From a checkpoint of a small transformer trained on Wikipedia.
Training: a variant of Muon for these matrices, 427M tokens, 7111 steps.
MLP neurons of a small language model. Each row is named by its layer, matrix (gate and up: input weights; down: output weights) and neuron, and shows model dimensions 80-207. Each number is 128 + 32 x the weight over its row's rms, rounded and kept within 0 to 255. Numbers have three digits each. A neuron's up and down rows have the sign that makes its largest values positive.
After each neuron's rows, "fires in" lists the words (lower case) most often at its 100 highest values on Wikipedia text that the model never trained on.

L10.gate350:141117139170163076100149109141141087122147137125129139084116120114081129123149144156140170131151126187121080105148111108119129168148112076082156136112118117101076116145181135087117092145072141131122132076103123156116161090184202127141126057132148085095141120106118123112088126185089161147112121157128130125153157130103111121138192076079115051054125159142145179044154128142106156147141
L10.up350:109132136117110124109146116160144119126099109138123084121167140092130111175086187207129100149066104148127127179141126101100131103127130125090112147066134141133094104081146178106093121106112120104130105111122102135119124096191121180121136086154086110138108153113120100151122121142127190120054108121110188126116145125098123149182145089060085096153131146129183154101168169116118201096134
L10.down350:054149100178128163172118132141106126157152142144110138067156131165146075118163099122168172148153097116099095135078116129152135163139126117148081155133093163141102082154147083132137165125117133084187145112153119131152142136159134157123069085164092119103211102130082147141139154117125178135154140120059111133216083121128140175110176136139190119154135107127088091114125072122169059128103
fires in: "is", "now", "was"

L8.gate279:125109154094103156130131123121133101159144144126138080134133120163171117076131146106112106084127073149108100138108107145123128155157059135148076132177066141101121124134221141148097117130140081123103140091112128116152162116206200164154143164127133092077081112133172155091145149116093143130141140147119156077159143205184145135155078106123132136126089174135142161150156132098133086170133
L8.up279:090130190157088117161149135113149129145165143145108130148098107137107130186131151107134115120143063172080102157138159149127138172129087089097153079133102196110156161120139093108168099124180129136141163051119198126081102136115037108115121131096112137117078111143166132098153080132144119094139055176115165119134142122192107124136138106119154128156136129103139182184124137078110155150068
L8.down279:125123119161140112100097204113088110133195129110147162122064169100134115129129095199109137137113129114140117132104107132167092101104087132162135183133079156092165180122102167085115079132107157171096160114069139142154071140152078178134144119125125107067121059127132117128107102168082098089162151185084094111125130087126145114157098156148070095190112183169112120148149117131091167099120
fires in: "well", "a", "part", "of", "such"

L8.gate703:128182106080129149156141115176063184147067190089185174182145091137137136130157085157143135147128159122118087143147154126119130140114114092128126138154103131134100125157131092172107127132061151111134099095109151121104077044106116105126128140070103122132144112191180105097151123140118124168107138066172176156128115109108155106173108151109117125129112137072103133124098144130142135131092
L8.up703:114135109151126149148105075117143179129124162152126100137120160104135118142205102162127111097093117145075133122144133175106107183076123051132125087112138136169121115123173120147115084084126086123128086108083092178137090153099135064088124151084126146104088210080113115196082187136116117167093089098144134067119095156090153166091122153162131122081164155165127154091124168124128167185087
L8.down703:130117148170053049152128124125161081121100117127135075122149108140082098140031132069130104115162212121160151112132143065172107111121134177119150102093141146149127124171121171169085090164212141133121175149185156158123130137151105137176144145206139114121118118083159183111153118125131133104112143138099121133057152125170158123088132183084088112136141121084097139169115130093158082125100
fires in: "a", "the", "s", "his", "of"

L6.gate341:122163167123185138123127201116126156102139153148149158163134159090079152131148063154169153192077188138117136159093099090123115108097090119122109200186135160076134107144131123068129105081098126105143088123113103125139181126087088113098161157082161147124106085133129125098057105105108120110084095098101147121143134103163106131105123171167132105083149110125109118128065188115152139187133
L6.up341:139188161122203145142160164127125147064161161158178078170185140099066138139130131168190142160145126142135090176077123121155093094128085167138139146157089110115088126148155144077110071175091116146091136168104148113148158072190123134110128088146092150106106156156135099080120157132143115109112138170094103139142090154072143124119176109100090084155118123122127072142092137086119072120111
L6.down341:135106135133104155132090196102118167150133165089119103067092145111088140126177088109179136091054148185093175126181103111140123141127146062116086153163067100146121070150116161093136112142091125152116161111171099101167108133105069108147141096110149143181170035112145130200103129150078124129139144167078102083107134167148114151056124121123123150110136121189164130088156108065125121127133
fires in: "with", "of", "in", "on", "against", "visited"

L10.gate576:025099137151116136122187064116151140119105079127053092131085103083093111090149134126157149125155090109096146136169105155148124168089158117120114091136096160077144141088105141124144135138126135134183146155059066155126124150050120116125107140107108113130154098149111142190173140153170126076143093119157149091127143122126167109128174142136151143134091106107133122128148177118087101132138
L10.up576:118112138111110120141110153161066060162106131125162093120100120118097122097195135084110129094097101119066135086083153151121125130078122097155119132133109134103156136114105056135113109066105052208156104106133090134110162112178155109179104121090132096101120110093121147138113103051095137096138112131100046105086118163123125079157144148148172107135120099162134120084152154119078058143079
L10.down576:104151139100096124109132113113102134125160163099144139122127121134158140165137096130121095118156189114148192085150070085073097138097112147104107056078151155135133056108127127116119144100131088157106134147133114093087131163115110136155102222066100149154124156110152097143155086185129123150087130109165185098152151132096058134050104103132122128065141187138191077142108139089171098117136
fires in: "in", "of", "at"

L9.gate409:112093151118176129139125165096092139154141056178148142058104117122055097127133120154122185151073130202197150075170176149150073184168176096136051135093073137110072079146118131124104105088097151142126094143154145092160122175147153090151182133124199059118153143144111201100128155119165106129095096158123189107125161114125102162086125129170153073155097092139189133122108133118170127147138
L9.up409:098090141104151082143150129119137088144121128099088100129078095172146093126166102158102147131137089117182191113178153159198118174113211138190116128077132148107101121135102176122131085138163145126160121142164138103058121099157099074133125133106109137190149104080076156159145152172120086087136165140156159089115152107117172120143129156224155126143081163096159101131116087115178121113080
L9.down409:158090095080144066139125139213148140083083110137185115102114060094096148121086140151176109166099129143134120125132105144187088120129120108145135123163143145131094122122131144138085125066069130129107138156116108106206180169103088117128129148125161084123161126116052151067130162154114132149140110163147166085084099132129096185106174148026157069133136095147152185148099170125121077137120
fires in: "the", "on", "to", "north", "several", "at"

L6.gate1098:127085103119102183086121102160113077131135073088140106098117084167118144104112135111217142188169119163108125177150168174131113098120098129130186129132124132124097100137134136107067164171135154040111206104149173112172104123180182085097124118131169103141154114132113104094156140077131131108154166151153161082117181029142104110144148110121091126098160131165139093129132121133138147168155
L6.up1098:077108078116118113112120143069138145134072140112199158101130110164184169102200102107156106150091105147175098180146192123150090125121106093140148136105142168049101195184116162093161148146117184072138094129146122152140140156150132107100087150145131107121080090160163136128103087154081114099118098064127097136143088127164125098186124135153070087170076124137175103184114117060164152129113
L6.down1098:184115092114146102152119132083111152110146083095144124130114129130058119184123088138149111123149109103128122109144129147155102137126122097101154156088150058091083099175125194127117149097146111094058215095162149166127129147145201151141156081133098102123103078176137092120153141143129112105164111127112121116117100103155129134158109143143125135119202115175077110118142155060124178145187
fires in: "are", "were", "those"

L6.gate241:158119093136112161122071171154136116176079162114165167152116116104077075106183114114151149138122114113172139161109169093124112128098101064154121107095142142108115125112092143123155162131129109113109147171085189106119165131099139121131101169175091091081087111163110133090132086072128153184134164145189107158105121135120167130077119088125124102099096115090127134122139154135144128135118
L6.up241:247142139103091106141093151104138176126157123082130124133096123138175160182181136128122129116107196110147158119129178121147222129148168164107067151139173114168141143136097123128103195102145124102115114084172156180131188145056142179138132119135123123109122163112100127045151109152094113164161115179094142101158110151129172109116109082101169121169145114133165151183129117169082113148101
L6.down241:111102174172137154070106104111121062190147135148094160136095116118159144116147103107168101120110089100103072113122117110137150131171105093100114128111129215085123095149107077115151145153154080109150103124147113175157164094062117114105096175118131189087070119128185142092160096134102155113108095149131166151111155165135143105102155132133134170115145146106080102165153098142126104206112
fires in: "part", "in", "into", "within"

L9.gate595:064170090180106090128119115103161194132097136090149188131134093098172108118120122134117177157185128136139095111176093185182105138056122136158108102155147125144104121113150161137145144138158143124096133134095137172107094113167127121113111178143115059062104100146084107138061130179102088161090149109101147127082120120103100127076110139130085116130150185099071095091148160099166138135122
L9.up595:119156094118087120115112067132108123180150128116153129164168156146116051140137115160075103146135137098110102136079038114098105151084121165173155113171147183105218108151151117113134047170147129136130162085154191097116153099130183113166103074158105128155097145089195146145105075115144143077137067107171109114133087160093120108160130094140180147116114194126105162122097208145117138133123
L9.down595:135122192064085134158132152125094114047160148156188105177194078073140119180115154104107154140143090138167134142128151135135127091172122151156155076173135112111184166195106127103154170130118113098149138095120143104166182139115108174131097128119122121157100182100108123139112115137132133146129110142137102136115116173180151121165169145128097185158116113150123138099141137183156163167113
fires in: "the", "a", "lord", "1st", "first"

L9.gate804:149120115175108148078144102160161148079144114148127198070084137120132124143107128140084185127169162138126130099098071119117168108098136106133115170145094121116116086153153131161152128174101131107193115128103156116126132086153178106080092155143154087102125104158113173111064163130186151123135088132111143095220122191155103111072127134178097120154071126089133153110127175112124141106154
L9.up804:150103143177116087134138119162132084122159145164113085071107166110157116107145145168137096099120104137146110156114161075170130159135140084157096123153117117146075150167119128140180165074154196100138149132195148149126154127118144092124154203135090061158115155090145159158101116052060098113070050062167128121156167208163171104108103089150128114122067075138178155096076140134156165174160
L9.down804:152231154119134144142134163133163119124146145143167128145146124087113139129168142141139086077163170158177101126127125065132204081156123097049094145149051137107082123114089142179143110140091173134170152081105135113097141125148084149103116147149125168137182162125097113126117127101131141126106153110170125194069143138154097167126110077150105129108086175091067165171134128088100186091101
fires in: "before", "which", "that", "eventually", "also", "instead"

L8.gate735:072115168127146130118121178116120124046084149121118063099060135146143122126137132108127125121185141109093131111099134161077156093104055133076101132127129155175150103102146102073144124171075173101132168132150106150134145134102161116086108188165113077095125081199040123138177115073137127085093082180126083092154160106132155148152158106175166143124129144148131103146107140182185114174181
L8.up735:145125172136121143127161177103141135062138113151164112179144157079123106138147078155149116141107112093110165166113127099160163122121117106182134133098195094125085179109064126114176101137127151142179125137091132082085116109144147142130149104108157151145135134193156122163158184126176115140136134195102102214105058073055149091164156113141132151178169078148126140104180080116168150081186
L8.down735:096093112150119120161091116129171171100094151139125104105167126110164138202116088108112154079124112150127138136124097100132134146151132133163149179206136152165074089146073085086136115093112146125129168101153132127113068167111159084134115152151196091110158203116137112100110078111125162092125066161152119157144145179131076154128156193121105102139117091148092111183112154137118098135146
fires in: "of", "in", "throughout", "around", "15", "january"

L10.gate1078:108178155056133095155158093173153167166087153151157060143097144118129172146129171096107124149129137095123099092093074120152064124186168101116117126114143126098136162085118071125169156099164175154182162148115117097113092158123079139147138097119128095123132190141093156149157139132113164153154159162138125138190148159081173142118119114158171123176226118107126130052129135141140110120183
L10.up1078:137162177144092172076115150103076173143131143173191120185118138130168097150115171102179086076151115097105166034145132120125079114114173099156121083127193130075142190129087140108139153155161145098135167178061093111125136160095133115059116126141119096168141130166122183184062075109128118149157189164078192187186106127152076118107135183175182134166117146099067100145142117083127155087133
L10.down1078:135073120092163165129161123165087117142104085120179147122128110131129138169151175076052156124154105123128123100049128157117157168123152136161143137163070086102163095088134081146185133142141173162145111092114154150134100102141183176178131147102105101127134140100135059045160129130102126118155040041145083066129106161175150070213093083161120126120108132146151073129178070100120102145140
fires in: "the"

L9.gate351:160162060150180100129117141129079178141132105144114095107134134099099131117167079167100137160122111086162167086135112125140190124120123105158159114188074091101123163147155097124195112155149174138079161056135187142175082047200087167083113158155175102119136090178161114105090131092140117099144032093124110078175149184145124121174116160158062097171085085152076186119118157094120173075115
L9.up351:111091071181133084184176106127155090083096164113101149145165108083138151136164133168124125132151128188106102192146144145125054168145113121079121143149129140117094186127148174109138156119140127085157123116121145097121151159143148129190101162131149123092102135114129071173140116170134099107124109191110131116127150095158115086148039104123170198111110088120124149098107131148173145086108
L9.down351:172129141096148136096109083202135188187133134140143095134097073105112140075167152084125108130068152109132067083092128184166119114131107127123126157109049135180107169153113123106107130130110055109103186141098074055072107135073115149170079143127048110161093120111068123110133142104169128047061160184144172148105151111126089114093083092103159139140126120143134149087131121077096089061124
fires in: "which", "that", "she", "who", "it"

L13.gate561:176109098111141159138121116142111054132098138121115140128118154127097163097088126110161124063167161109086112144071124143156112059079090112102100128119057136216101107140120165107108101098183093144156088148062160114124120138114140096181120130147181174148123065092109096142102115141134173128104119146104150108118172133166155140197160139114164140085147097094112090118133082093135095143136
L13.up561:155108098133170116143140114114159102127084185102211109133139117145127134127105211071136106121177137142134106130159154123156117111145111109096057107091133100109197088194081114097110124186193102066152173143118130114138105143135147124182115099122156157142120122182098148124129111077115107134105194137121113133134156126152142150171126136141144124115142153144172097175152116086148156162087
L13.down561:130104145122150107110095201113085159115128138065116116142124111127150112103077156080113103191084127098117139139053161150138122165121132128113151103150060133146150122180137129148120138116153079155143073146046151083194081101152164120169192153139102164190083099096095120087167188147129138170174055192107159176140137157111159137205122148118106138140163143086150128105137130123157100158175
fires in: "a", "an"

L10.gate903:130131149143136103136117137144122067105098180137160200125141130096106134105121116120116122166152131125091105125139168163120142098081166176123046136113174151124132129093163141098099129123077152104155158208129123099149128165163092154102192129103178124101117089135128199172143128096179123126103188156123140112142192193077135103115026202113164123116123077111097136108115123171147113118128
L10.up903:168114161115113084099114118110174163138127058132187155168139154128079102096133171083126077104104148119111132068052074154128131089132152106126102145090172144140126125127162195108111089163126110101097119197122093111136135084100196089140145141078123070099141158156081191225126154104130121185111145139104149123130133165146144089110120142137133056118158153083105154110084153170215157089123
L10.down903:135139178134150160120104177102092183139139100127115165126177139131090144111147172106136112132125177142102116150159063095158133149100152122119085116067070059134147101109096149106137178104159186115117124146125096100119164113134170170110137159123130164138167178162100080113167080126112080126110092147138093089132077122143136120124130128158122117162153145120150160134132098035134154174136
fires in: "the", "and", "s", "its", "of"

L10.gate375:150140160163099132079176127137138087166088086101114101132085068147112096139089064127133062119157134134078123154116122103099171166135106087153082179115153194100162162052139178094183127107120104117098134040121151129167105168146128082157148189124106089039135124090132119173073129150102119100133142115124152129138174169167151091101085162124115124162139132182108144051127110110134138132112
L10.up375:087133127126173168111141097169124182122121142122113149154102141103109088139135112145071112162128157145127146109092122089073127136133160085135051128140086190077166123096157124135143157172138167128123176118142157134132104118073139069121153163124091099067129100142114099129113155080162143080164069111123117128139183136200083154177102108092212178167047175114171138105084117047116124161051
L10.down375:092126147136133170133113155093107105143150159103143140130074209078154163145155121112125112199158189105137169127136175087135168059096174146111117158135099125151163144042162120105084155087130164113066132077159130132158155142188126146126134188115114091080171089112152133092139143125086152154164079121178135119132205155140114134146099131133089086083141213134149113102160081132079129170116
fires in: "such", "well", "part"

L9.gate729:101142179135151133151145134105177129140100148136132152161161118159109138126153115139150173108142107119148070149095089118139106090140124094145103113164118091150157152157147169116106156212115160116102086179129071116150073155142138125162161113095118130143194100116088138123162136168116178163145172161101140070147195154113139187114144147136112134153161093138121087068060136124183110129100
L9.up729:098135147175128115127084113100126146166181126139190111104131111108089163122138163056099133142083133084149148109047160120110153039091144181122113145130145070193109192110049138193146161152123149153126164143059135126169088123175152125078121125134156187133096130126105145169185117096157085154082145138120145094143147141135113169106136061137136126090151143146111061090103122166156117114099
L9.down729:140100187158142177163119132158151117116121071104128165112138165161174113095113167146122126066177129134203196115154143100127167124104144137132114099126117107103158093156185202087142164092095156142156104185111096145135121070106086114162168120124124131077155188138168104139147152135131101102141118167136114168135192110149076136152061099133101140140130120104122142119063113180116104125141
fires in: "the", "of", "in", "s", "on"

L8.gate243:160054098164150077124099114105117101095178174119130087138129070090136131138162190155128130175111130150107151134140132108130085116108155148120140107103109122127172112113139110080153175136138166142180182137091150193135113127150187154158161162163134174142122111107079147119109134085164192141186119140124132107142132134116168113177131102164114147138112150172154112091181102126255153128145
L8.up243:132105141143137082116097110121102118092157154065074116107143091128103129189123157127120123101137072155122142180171191171138136164132124137140156118152079163117160130076148118152170132124123143089195123135132135173091180138105146130101092168123129167123043128157156133037149124126114168155141126128119127103156127171121147060144115084115133157152139149142119160155151148101106112112089
L8.down243:138101143152101118179100139084090160072130143093123135163145108162075098136147191098110142110123140091098158134169166142148134151146157080135099073080124130219105140135171125171090121189097119086144167173066080149113192120142104136111101140110067109090072106139107150107142108135144127115189155117169101143135150058206157100125149133124123137134181155158112084140156128063139114143133
fires in: "to", "into", "in", "after", "under", "as"

L10.gate289:097096093116123150177125117114095107121105156106156148177113096107185119140114089095100082121092094103150113129059116156095123167088149133175085081091143144132104103149173150152138120086147137157179102186140115183128132099141143121123129155107069115083113155133097108126179122139040100120121171154225102140124085046145091122158110173048096136101114106181138109100119130160120118169122
L10.up289:127099157152119123190168103165160161152085164117150114127143114139104117191148153080104176134071076111113095113111123161121127174120093156143139158103172173118132097155115096137179165093108151119111106132124155147106150120118095126161187098076112102135091150130111159182195149106166120072071062126124129105112108072090096134142142171193123108184166094182135150113122133133136078152137
L10.down289:181133174129153114099095131139132160146161086091123105088126093110075118124164142102098179082151163062140118149164191122130115138145079082143155128117138133164117140141135174182080062153120115145132171102110104131135151183132156106156168126156098106118198086102113109142108148098117186145152169089096134156116111102160085173092149050132118171136117121168158170133141092133134096161097
fires in: "the", "of"

L10.gate610:124080109148132021083195104101131167143141116112074095107055084124072068182146097099154171114103152102115152132088116026127144168153067158137114157147115162190135072139122153134115094140110141108115179133114169129086116143110150096113153089172128206083109140121091119177113138153144159093161087110098139145131146157176109160126095135093125120170112071121162126139094116190172119153146
L10.up610:082134143124141185101163140110195072129137219208135124095137187146145081153168174108091109171115071145140163135118125082115112122135082104130107153158093131062100068162143174107158106110133128164124112127160167129114106100166166158120111127178094149091131164063105171114158157147119112123123121101159129108136127116212133161148086120141096110087159109074155120141092158128172050167133
L10.down610:100128114172073127129125086115148116095146145161171109119102181086111159140138091177095083130115088182106139097070162127170136114034133102102079092149062194132095142150162131116169126131125133120113164175152147123196097161101155126111122107133090166122107088120104108199113209138125148101120127153101105154154121120111118126142127103154117122151102122109086110080098140124168076136138
fires in: "the", "my", "to", "s", "your", "a"

L6.gate843:075120143105151130189144184109134140129147160107159097084098159128139133101125122172098099166142133146095137120107119146107163130107119120114147078155142121125146108132127138091141157121123100186132096162190160125147159109155097148045137120116115222107143069114116166171125141161170123176101183117174183150141138095159152045132160086143118163178143166117114119140131130153172144160157
L6.up843:116119137141190078132168175134053104118133080155163056110112155141141134124146165175154070138133152219128127161167113094162185141084135117086177160154108157108166131133124151151151192087125110139114128137151079108175156183175124143125139096112093146210224155105103129028088120185120102105121206128114122147134115180146131054155146087115125107129147122174154146136112104160152165133156
L6.down843:187164099156139100119068132131138126160118131121130080188123183077154123138145147166180128112175178135157203109123087131129127116093184128097099190184096104132106106111156183069148154138146029135130135163128093132195111156149169210113092129171132138144146182122169137147126053075142085088104180092143082151108088133166173112172131093136109169070133196152123183136137106115099119199155
fires in: "total", "year", "season", "source", "chart", "average"

L11.gate389:101142066175131113088101139147111162144142147124157130102167097093164100101118089143148120154123149177188130155133116157124233183057134163101094157134105150131084106087131140141040174124195071145082084163117147154143131157129066186169151162121135134145136142163084099089146149137121154182120161121095137172096146047089172166098150144136104079128095090107113108139137180103143152111102
L11.up389:085086135120166061108138093143091134125112141086147140164105130150159051160132085138082158133147126138170149188164117106140165140146137123127097187126110142116089131112099126105071113093130146157072123082195135144164156130134112143105119176168137165126157107154170066072139151111117095118127144101179109134138117167075121170043159122157113164088103131145115143182186195146114182124087
L11.down389:092165116171204103170113170138072129127144143119058127158137183103158143106112102053092126168125131131111102119091130127255126184108148136096107104135044112137146119149214130069145154103133140130117085149117106118111115145146125151137127093145129071129135075183128071090095154087155097187162117129119110128146058109100150184170112142104134099164149209149116124098157105094125129150119
fires in: "to", "have", "not", "be", "may", "the"

L6.gate864:137068130167147091137150171113150182103133133112132080091095132148114127153109105121134105184135094148127105083166145120152047130081105099160137143145117107111174127133166174099104147136137129130058109149193099125185173186203088094127126159073105107124073115073074089158141166134161126078172114126171150102104117161196154095102149159107088146158086125166098120126119190151100146151097
L6.up864:047102119167085121137184165083181186132094124088165111077070099150178131157093108159170145184154107180124195111159126123148097147124083100071163182155155096134154159117144126135091146130153132148128135140092106171252122171170114123117083128107158133140116104141068181150128154137177151127093165171144166143131111158131116135156187115160109158121078117104092142126099178163097153178074
L6.down864:112141163132162163169090124040121121118113135145155153144120099073107092119132085154121187057154075108141140060134151143181097113109140054118164194126160058149061097111180126097131063127072108147080125087124106122178169101132126102132141082108064138111121234120100069140137110124153086107105154133126085150135130118176122184120122145142135162114150127179100152154090187122161133094065
fires in: "are", "were", "season", "like", "year"

L10.gate711:089128114146184109111131089170126173099178119116168131127146114098118110178131124132098145106126087133091096100160152156087124089118092113122077115113160131143097133158130124124162154075080157138130111130137152151141106138141165116137204068119134181090143100150156093152105144203138065149114165106087138155132212075123102165152086185160139124139070109118139112117130099132144140142104
L10.up711:102148136180129151146090105134127148182162114153140068115095114108182130114182084099100137122077088109138154132120116149110163134092129146155148183095139140104086048133124082144160112127164103120105096147116143112119163116142181089114152082124142154112112177178130122178092130154140191100095136133030153128118147151155072119124105159138155128129110122166134116079196050159205127126124
L10.down711:118105085208093092113133136145171133076140096137132107144113140114099155112073159192100081142141124106141092134143186133107099157043100153122098115111145105141107085125113127162134137163152130119095101145185117124120149124151070130089075102087139167113119140179094121146118120123147167125113099108134085130097156135102131134137149135113142101075092130126112114088119136111129100083100
fires in: "the"

L8.gate354:186093094204150083159133156113161136146173120093095137157172118168132112096087129140173142147116123128105139111179100044137084123095052118081142108066112144084098108116193109185071070095105167169122076105122136129095123142190082107105097193137144145089091099125064120147130226213121120128132168108142115132120138125146178138135092152135110088114162142140199110159115162118116125100116
L8.up354:140128077158108077110114179097168146090220202148110167154114175185181140187138101174145148116121109132067137136149119124151146158107093169157106122137144162146144091056153091069121128089076175166117130077143107170100144152125111097071109164110139163077120142095123120105143172180108122127148077106124116105150138084114107159127151124107127115086134131152204075095165112125136108150088
L8.down354:132159075121118093086159156146102179057145110109132138093121115169126105096074129139146133114136091073147062191128096035150120087210089171168114151103036114105142106135130196123143083124117144103137153117165126103083122096144073108152132149098136169100146129132147073123101092144157129145153111140090177110138213106095053171111137062133139086095146131118118103112152108140095096190151
fires in: "to"

L11.gate542:157178093067148144171195068120111139109148098127091106113106157064150094108149116156185162154117111134161085096152119126094163144106116091088159106124145159092145104140081189113110183113124153149133177106104122145124150154154136145153124113138132190107050118077133148117101132157119025178151140055166103105097116175153093117164121087159114088106109108192114131153100155148103154144143
L11.up542:148129106143134116171131180100073155095157142096158153144173144144119173106138131140113112142127121085107143135051152083166119150065115098145151133178100158097153104088159136174130126086193164168147131133144116176153126153137157141164129123103124105127080105096159079111140097102158107121129058137067046080119147120098069113185086115132183134142056164132074076159137103136211070147123
L11.down542:136111114150129186106102120134138154139178161138103162162120124150104152110198125091123129104103143101149142120150086106113109146121137190139151108160096114104164141149089119141198097120119161091061129135132131180095164141111142151136183153116088095131172086091125112180096139121170183122100134109081139200082104169076135168156105187188059144128200135139156185134170132177130074130111
fires in: "in", "until", "of", "the"

L11.gate578:060127157109132176097142132116118183097114117082117153118116148156161122159133122138151110122134147138143095118130146180165116111131152107111162108147152076115092124170140123043047105160122152148141192088133079157124177044124213106125134155118128138126107195080194132129090134155110131085143144153133127104151070120140144150139040099172097147109116123136098158127138157087062151122158
L11.up578:066125121151088155171109107140151163152174140131077201090143119105126134188136176167143151148135162090132138159138143119159155097114135122143148160122137176153130207145187130059069137127081165164131127114137098090133155155134167124150157109079077135131091172110133120144108115121112157095085133095150132141112119115097149166185093102185045160131089178153086124102135146126102122160181
L11.down578:152130133128120081178037164134175099110107099066104149163102135158133072157132114145090101107108149125071119181145136169196130156123151147131086122159125149032085103102147100183165125125144183124157122137170111131150157109121182094108136169137088154131181125158085137135116100143149146097135124097134141183135134111091131157110120155145165133124051171152135138101127107159171139092153
fires in: "is", "been", "has", "have", "be", "are"

L8.gate936:099070187168143148099141149108175131196104074110094115125106119220095141108130099111119125159144109166083143128102130146105090126080099186166141157115145190145146188183201102164140135102108119138106075144081149103164115120147077159138114088144113127143109160153143157119133120120128094113118123169153168083179111114175154074138132191100116166171146100163081145153141163125206142146089
L8.up936:121111123147097100151129119103157134130113115131130092040158119145130050155117119168157141107090093169109217131136167100111126165090030153128130098122115133198120119172093061075149130160079097141161133122136089131189141157120138165067130149136126089113078166103138101151099151097146150090172093174131156117162154116205085143134137061129111143114164079116118116141105108164183179108134
L8.down936:128130157146051194132168148096111084106101156148085058125143144129166145119140120116153133146173141135142101101082102091130041076131113213144081215116109096176087074157114075139162142110158060091106166131076142145147135136089146107153093156150126141126158094092097082101147136069136096129133142086132191078131184122131145115134147135084105145100140105149031112071097168107136108124144
fires in: "with", "like", "to", "than", "including"

L10.gate433:082152055136090124102132119091182113106119190097083146106150137133102118105139168148200133115131148121074094078095136103140128076106111098109205179177104144122132102140119195069133086175121152088120132064106173107112132139101131140116146168144130101142112103146126124130134133127107190150115127213152149132151124098102112159155163134156141157144128135133147101136074094138095142135094
L10.up433:136140186135157136127088114126107143012113165085183105113147131121104125143075126137160098145057099064088144135096077094135075098119122112175118132176095093107140155164126101135142085091136109131132122213129143073137141149081104149173129120129121161151104174197110129117121133173109111122096110137135146127106140086126178095097147120128107112094165094142138151102125150055111169116186
L10.down433:140084127166097085169128116146157154123102127139170100183133174091146163093122126125121094156077064083098173101089138126195156113160135165147183037176148154134142073162092121162128159129138123136139095104169179081124178140169161172111157101096095137070126141115162150153141112080093137111141127092109080100072136185061142131143185162180193131119109140117141136123140190173148140159143
fires in: "a", "an", "1", "no", "8", "it"

L11.gate1028:139103128138161131153171048109107161083193158087077103141147091114162151147138162117073147197156123121107100116105091135103118182098108171163117149154103149149142083116127197107122126117137195097159164158204149121118137141099131114122094156069135106127116075129111158106154146151140179101133105126150166090184180210138120147125154186099143103119140120154107096100177094182123139080168
L11.up1028:093130111148120161136135082147086175145082136119194114085210142164129103147124085104115184143210100112144112094153164144094170133085120147132112143103163148109152134180128151113137054118162160091169191125139117098105120098082106155133104097170093107140090136121148157147091089170175184118195104153118141112115185148150161110162140072133106125159143134173118097076151129166092201140141
L11.down1028:147058096131143095175163171110152149145136101155151082116193127153112086139149158117152110127152123063097152116106168148133147082175168088160165119128191188074185122153129121147165091115195120132091108142192144193128116194139110160076163095095159132108151117089107113053128127128111138109132130113165101084161112129126200176154106177122115158130132129153127097085068180145083156119148
fires in: "a", "an"

L6.gate59:091144141173151105157138124151126148160122075120049042144151175125128146162111098136177128118135111130121150192113127128126132109089147197173111171105126102106115126141179164117074118130109139143092036108177177169087090144113119160110151151125094144104095137148125129118154132083135136094132084147148114190147078154135139116102124187145101151137113135099117091158189111129202113153068
L6.up59:122170097102106082124159132105053172154160127144103119147142166128128117122151091114126145106131063198085119139147111089120173149079110139099130110187173168115149094106113153148119126141152097131098120130165098137071187141155119145137109232153173150139165157151188118129159149123110145123129151056125086140109071101154104104085146117131156093143062156114153140082177123167132147092134
L6.down59:109131087127102150125098105162177195089123080108139178118136125100125158162158142106137089138079179130090155114138175160176176127172109096109119146091056142109120137094057111188081106121158153133104162069126060158182147127089141094087118156109145125127130150062129162105093169158139103094105066122107174080196126115194134125126149133116176132141099127088132162179172111122117149128136
fires in: "be", "have", "to"

L9.gate707:139103063092173120135121133123136132138141111154105168151214116133165183156059083142123051154129140136159113162139164072146134139114115129170079161195164168141122100159148158133097130142137110161131122178137161168120156109123131143178120147094107191093049141114095172158125077132081171073118140157100170109181170115142098186098154109105183059150118176141157091181131080079103125177122
L9.up707:102086116168128139162150080136173107120163148121127097166090146170160156097157150104160081137131144088124115088160092163108200156104162084112151121125192135139083121141155083179152174165149147099163184138121143032118117067155091149089175043138118163154180145146208128160152113145160152108147141084078163109121137093111153164073107132124134111097099074201163161155185117165130130145091
L9.down707:108127118169124136104121168078147122117108125118145190149149128144101111120083157136142134120176164097144167146069169122115150128103150160186124186087127102168123165138144054108169153113121102100108095102081207101143145180071127116140123104127109104116119122086119189034213142145131081123093130058187089112147138152165181141179224165132068179137140054132118157137128136105149094148123
fires in: "a", "the"